Weights of a small transformer language model: vocabulary 18895, 577M tokens.
MLP neurons of a small language model. Each row is named by its layer, matrix (gate and up: input weights) and neuron, and shows model dimensions 256-383. Each number is 200 + 20 x the weight over its row's rms, rounded and kept within 0 to 999. A neuron's up and down rows have the sign that makes its largest values positive.
After each neuron's rows, "fires on" lists the tokens most often at its 100 highest values on Wikipedia text that the model never trained on. A number after a token or word is its count.

L4.gate1802,223,212,203,177,213,199,176,194,190,188,192,230,195,226,166,182,174,210,192,213,176,182,209,217,171,188,215,188,212,210,176,217,229,209,244,201,205,206,198,195,201,248,200,197,173,179,198,196,192,189,206,199,174,165,209,174,194,181,190,190,199,244,190,226,172,194,217,189,189,185,207,175,195,204,218,162,209,214,228,193,228,221,222,180,211,190,244,228,226,203,223,250,192,179,191,217,176,209,187,202,219,183,204,210,204,221,197,195,182,214,240,212,233,163,213,171,219,194,232,203,209,189,228,200,201,185,183,208
L4.up1802,193,216,224,222,232,182,181,206,207,185,157,227,181,187,172,220,205,167,243,199,197,232,207,236,211,220,195,202,201,187,216,187,185,235,247,236,193,195,203,201,229,205,221,197,204,184,221,155,171,177,181,219,215,185,198,223,195,199,196,166,162,198,192,185,207,182,199,194,209,213,194,190,196,205,251,211,192,215,195,218,212,214,222,222,239,161,170,210,158,188,207,245,209,225,179,214,197,216,211,245,160,215,195,197,205,178,183,188,187,197,158,206,207,223,203,210,171,240,206,204,212,183,215,188,192,160,190,220
fires on: " Got" 11, "oin" 9, " It" 9, "'" 9, " G" 7, "'ve" 5

L4.gate1908,209,181,192,194,218,170,174,184,166,171,230,185,238,203,209,187,229,179,207,211,174,193,165,168,204,196,204,209,178,186,231,197,170,212,178,181,192,211,177,233,200,211,197,202,190,205,191,153,170,202,193,184,195,209,175,170,194,167,190,200,227,211,209,209,156,211,169,206,240,211,212,208,213,246,236,187,204,199,162,150,200,235,215,181,189,217,204,211,199,195,206,178,185,209,166,229,249,202,191,178,194,196,232,196,210,212,180,234,185,217,162,198,202,169,163,221,203,186,201,199,208,237,198,220,218,183,206,187
L4.up1908,199,202,212,203,179,191,208,215,170,185,186,194,199,171,213,177,204,186,211,228,191,191,194,195,229,181,196,205,172,197,215,191,225,199,201,175,222,215,221,192,200,208,204,183,201,219,224,209,170,180,205,164,205,206,186,219,171,218,208,196,178,227,169,160,188,199,161,185,246,203,203,174,201,160,199,213,210,186,194,163,177,196,193,202,221,224,208,178,199,204,171,201,199,179,185,204,215,207,189,164,208,206,215,214,231,202,174,196,207,209,200,233,206,168,158,205,193,183,202,168,197,200,214,240,197,198,206,199
fires on: " and" 57, " or" 8, " as" 7, " States" 4

L4.gate117,196,223,204,216,192,176,232,207,194,229,189,222,242,180,197,184,204,177,172,225,226,198,197,236,215,210,184,229,192,170,208,214,223,191,205,212,190,203,212,209,180,219,218,170,188,186,194,206,223,197,214,155,159,206,177,153,217,197,206,207,211,202,194,190,228,229,197,200,198,224,208,208,227,228,185,237,193,237,209,169,243,190,162,152,193,200,202,220,201,185,208,216,210,202,244,182,220,200,228,191,251,220,198,193,183,223,232,206,237,205,208,172,168,221,204,175,206,186,198,190,240,193,203,187,200,202,237,186
L4.up117,203,211,212,210,214,211,213,172,166,189,225,193,207,265,215,238,191,186,216,207,202,186,198,202,198,235,186,224,188,205,214,236,173,185,205,200,197,195,236,214,236,212,189,186,175,240,171,184,164,212,209,209,173,218,188,177,214,219,187,199,170,198,192,204,197,214,215,227,204,201,194,219,189,161,203,195,232,221,220,176,171,191,217,195,184,183,196,198,222,193,188,196,190,202,221,191,166,199,199,197,227,226,206,208,179,234,177,227,206,181,198,197,224,224,205,195,174,205,189,205,195,208,201,232,191,200,201,196
fires on: "5" 15, "4" 11, " |" 11, "3" 11, " he" 8, "1" 7

L4.gate2200,178,168,175,203,202,213,252,173,189,194,167,221,203,180,191,238,201,190,236,218,201,185,194,166,169,214,182,191,166,203,230,202,203,210,207,199,195,198,189,220,217,200,173,203,188,187,215,164,207,232,242,187,183,247,192,193,217,247,209,188,177,212,220,177,242,211,191,180,199,199,197,200,209,205,179,198,255,165,199,216,189,224,211,163,202,187,199,190,223,226,240,184,223,209,261,218,210,214,203,206,213,220,186,159,186,245,198,227,212,204,187,206,198,191,206,224,214,200,219,187,211,216,195,190,221,195,154,187
L4.up2200,175,190,217,207,213,237,223,218,161,204,234,243,243,201,184,185,220,191,161,193,174,202,173,197,195,194,198,208,172,188,193,220,212,198,220,217,183,195,181,202,218,199,232,225,201,183,195,193,221,217,179,196,217,192,191,197,164,183,164,185,213,212,195,172,190,195,212,169,182,205,228,195,224,208,202,211,173,190,205,194,209,205,250,196,222,176,217,179,217,185,184,189,209,202,203,209,198,192,263,227,217,175,174,224,210,188,177,168,202,191,200,179,223,183,185,229,196,222,179,164,191,196,186,232,197,166,209,202
fires on: " as" 22, " to" 18, " at" 17, "\n" 7, " of" 7, " being" 5

L4.gate1569,168,206,226,231,214,207,194,192,211,183,210,199,168,198,205,192,210,203,219,198,168,205,181,207,194,216,204,211,177,190,153,192,204,204,241,198,194,171,199,160,178,193,220,210,218,221,169,179,201,199,166,206,206,162,208,207,201,226,180,191,183,230,200,181,208,201,233,235,216,222,206,211,227,179,234,192,187,217,181,226,198,199,175,171,168,211,182,209,200,159,165,196,226,209,208,173,191,192,226,191,206,214,203,234,208,176,171,190,191,215,203,178,222,200,237,204,221,220,197,209,170,180,175,207,227,203,221,214
L4.up1569,208,176,186,231,224,166,224,208,207,206,180,228,183,196,227,235,232,178,178,198,202,222,217,200,198,201,228,208,179,231,174,215,183,201,204,223,211,203,171,198,196,203,192,252,236,220,262,169,210,224,227,216,263,194,168,168,207,195,178,241,190,197,208,192,214,189,149,190,186,201,209,218,170,216,170,186,201,230,199,214,193,155,182,181,206,195,219,207,217,161,168,211,226,211,192,193,225,231,188,207,177,178,187,200,173,210,243,220,191,224,199,173,190,153,220,212,208,179,226,223,177,175,175,184,187,205,208,220
fires on: " |" 48, "\n" 5, " 0" 5, " 2" 4

L4.gate1690,243,217,209,187,207,184,159,211,221,197,198,207,176,201,227,207,198,202,230,204,212,211,170,199,176,206,177,213,227,168,237,195,180,206,213,161,201,212,206,219,176,198,200,211,201,199,192,193,170,212,173,240,197,195,184,191,194,220,211,193,213,177,227,202,217,179,182,239,215,200,207,176,195,172,154,176,184,211,171,175,197,207,214,210,202,235,226,207,186,193,211,185,207,194,186,158,190,223,223,216,206,193,220,167,205,173,231,215,208,194,198,210,201,218,242,198,185,186,198,182,206,174,213,249,204,168,189,194
L4.up1690,195,199,199,202,193,160,176,204,227,190,208,214,203,195,219,237,185,212,180,230,175,199,211,179,223,204,185,193,198,197,233,220,175,220,222,221,183,197,238,196,200,209,184,215,202,202,198,225,228,203,187,200,218,188,178,168,204,176,190,174,201,194,208,150,231,181,191,240,169,178,224,183,187,198,160,204,190,162,180,184,240,186,230,224,212,173,218,194,231,177,196,209,174,181,176,183,187,206,181,184,184,204,183,213,201,216,207,210,188,166,193,187,213,191,225,184,209,176,200,225,199,201,239,206,194,223,193,204
fires on: " as" 17, " became" 16, " served" 14, " appointed" 6, " died" 6, " member" 5

L4.gate1499,194,187,213,188,222,230,186,156,161,160,196,218,250,203,204,190,201,168,192,176,194,204,158,184,232,185,200,195,168,203,185,183,185,188,205,219,178,187,224,215,196,203,221,208,173,199,183,223,194,220,231,221,155,194,181,229,207,189,212,202,215,209,205,165,191,180,210,176,212,193,200,192,186,239,201,193,171,261,197,208,187,198,207,162,177,168,173,183,225,213,227,204,190,210,210,208,179,198,178,195,229,233,230,216,192,196,175,198,163,203,219,203,155,213,178,241,195,210,208,210,200,179,192,232,166,158,212,179
L4.up1499,197,189,200,178,177,203,217,187,180,211,209,211,200,230,216,241,224,172,218,176,174,197,190,215,213,210,185,188,184,182,233,209,183,229,165,227,204,207,180,232,214,210,242,179,228,224,192,167,221,209,215,187,217,206,195,171,173,253,203,190,235,175,199,208,204,238,215,226,228,155,225,225,186,217,230,182,194,173,213,203,200,191,189,176,234,178,158,185,201,151,168,185,222,188,207,192,231,178,196,196,182,159,200,216,229,222,222,175,197,221,211,224,181,205,199,214,199,173,196,187,175,196,227,220,233,201,193,212
fires on: " and" 59, " or" 6, "s," 5, " be" 4

L4.gate1738,224,187,179,209,202,191,224,208,192,220,161,212,183,189,187,151,221,168,216,175,200,182,194,186,202,214,188,213,192,191,195,167,163,191,218,207,176,205,235,223,181,211,219,159,177,166,159,186,231,185,227,148,208,184,166,198,168,201,235,189,186,211,211,209,192,194,176,206,198,202,203,188,226,179,221,163,220,203,190,213,167,182,173,177,205,188,204,220,199,193,169,230,243,237,166,176,201,226,197,169,234,218,206,232,178,196,209,184,188,166,182,216,209,168,208,207,201,205,215,212,195,205,188,181,167,243,222,196
L4.up1738,213,198,201,209,207,194,228,198,199,197,193,212,220,206,205,223,210,216,161,205,232,212,201,185,181,177,208,212,229,187,180,194,155,177,187,210,212,220,230,197,205,198,164,224,185,180,179,174,228,188,238,233,188,208,174,218,215,204,215,207,169,156,199,213,211,222,185,191,233,178,188,213,230,180,199,170,241,201,231,179,193,206,178,195,241,191,224,195,205,229,184,174,223,174,216,196,248,231,185,198,204,203,190,160,197,208,186,199,195,222,214,232,173,186,147,210,185,191,210,170,189,215,193,215,166,203,235,178
fires on: " |" 27, ";" 25

L4.gate202,170,197,201,240,228,187,215,190,192,202,178,170,238,185,154,181,182,207,208,197,211,204,211,165,198,206,212,200,183,191,187,192,190,173,197,218,197,228,244,236,226,217,175,172,191,195,213,157,221,198,208,174,195,196,229,178,183,205,183,184,200,180,193,178,183,194,188,215,198,230,194,230,241,192,202,189,223,189,214,204,188,212,186,203,200,209,162,199,167,203,144,196,207,217,225,202,213,212,208,151,190,215,207,182,239,192,170,201,197,205,182,194,206,204,195,186,212,254,218,179,173,192,214,219,219,174,199,165
L4.up202,170,209,211,220,204,208,176,181,203,176,193,154,229,166,134,179,208,197,204,198,193,190,180,165,202,209,189,201,238,187,211,188,186,194,200,215,206,220,215,203,246,189,205,175,194,191,168,212,206,208,242,198,218,168,216,233,217,200,188,210,200,202,169,207,185,191,198,178,235,196,207,196,222,170,194,167,197,183,225,182,230,243,206,195,191,203,212,233,174,201,192,172,205,171,212,206,207,203,193,197,203,229,225,191,210,158,215,183,198,185,199,188,203,226,205,183,205,223,220,201,212,204,240,192,198,197,221,216
fires on: ";" 79

L4.gate769,226,203,209,213,198,181,219,220,210,195,192,220,199,229,177,184,189,213,213,200,154,189,231,209,197,226,194,207,219,200,222,210,234,240,221,186,223,179,202,176,195,186,213,210,183,218,185,198,231,225,184,185,196,192,204,156,188,210,172,181,192,218,249,220,200,240,220,181,173,179,184,212,198,163,229,160,246,186,215,239,194,174,195,212,203,216,223,224,218,192,194,205,181,211,190,164,177,245,202,206,231,194,199,222,205,185,214,175,205,185,196,210,176,178,225,201,211,199,231,234,194,197,184,218,193,183,187,275
L4.up769,202,193,202,198,191,212,217,216,231,200,198,206,210,198,189,227,193,213,228,233,147,164,204,225,173,220,178,183,212,237,228,196,188,204,233,188,224,185,205,173,194,232,203,233,215,213,196,183,213,189,207,207,211,194,165,182,207,151,214,216,219,205,207,163,209,238,183,186,183,170,207,186,239,181,252,183,259,202,208,214,232,208,180,225,192,238,206,203,228,173,186,220,229,228,200,196,194,197,175,204,220,197,161,206,185,215,227,216,211,185,199,191,193,160,208,213,230,202,234,229,191,204,170,180,178,195,201,233
fires on: " |" 49, " (1998)" 7, " (1993)" 4

L4.gate777,184,206,206,217,186,197,215,181,199,186,210,213,235,177,190,223,197,213,226,190,178,190,204,245,203,175,171,159,238,220,208,169,197,194,192,196,196,194,193,179,200,175,214,218,183,194,218,183,207,194,213,195,228,217,162,212,183,209,175,198,195,219,246,202,213,168,228,149,220,204,199,220,216,203,192,190,204,196,180,201,217,197,189,228,206,184,211,228,213,160,207,236,237,208,198,209,186,205,174,183,231,212,168,203,208,185,174,171,181,203,228,193,203,200,196,247,179,224,212,216,230,191,211,223,197,208,201,206
L4.up777,164,179,202,236,224,218,182,222,177,182,234,193,217,182,218,184,213,201,242,215,265,241,206,198,182,210,177,189,199,205,185,191,199,221,164,196,193,202,169,204,213,173,208,209,244,223,202,196,192,196,200,240,230,236,197,227,218,196,213,199,215,202,212,200,210,202,188,175,184,226,215,186,198,199,192,220,206,196,227,163,214,197,221,186,241,168,212,214,214,187,200,173,246,216,224,167,180,179,189,199,209,186,168,210,167,203,191,183,208,190,181,177,195,218,207,210,208,196,192,182,209,196,215,185,224,224,209,206
fires on: " of" 67

L4.gate870,230,215,229,178,203,197,170,226,218,203,204,210,182,204,214,176,191,185,213,215,230,184,221,192,206,208,194,187,201,202,180,183,201,230,170,202,201,218,182,232,203,186,188,199,166,199,191,225,209,212,234,165,173,200,206,178,155,188,204,197,160,240,237,185,195,211,227,180,193,176,186,177,187,180,196,190,197,220,243,203,216,194,194,231,203,248,190,214,202,207,175,197,190,194,171,204,205,210,234,213,225,232,154,215,182,182,219,192,210,211,236,222,174,196,217,194,225,192,223,183,192,194,204,205,232,209,205,207
L4.up870,192,182,200,234,193,168,180,207,198,180,195,235,192,207,230,186,222,229,207,195,200,196,225,208,195,189,237,206,180,213,194,193,217,207,196,180,185,231,202,192,195,180,172,223,202,175,177,193,204,201,228,157,217,214,198,177,200,197,201,225,199,215,195,192,191,222,187,203,198,193,223,179,201,185,181,201,237,161,189,180,181,187,198,190,192,206,255,180,217,174,161,210,194,184,156,180,187,198,211,172,184,181,184,160,182,191,202,190,189,202,190,212,170,189,213,172,222,176,199,195,170,214,217,196,231,189,200,222
fires on: " |" 41, " as" 38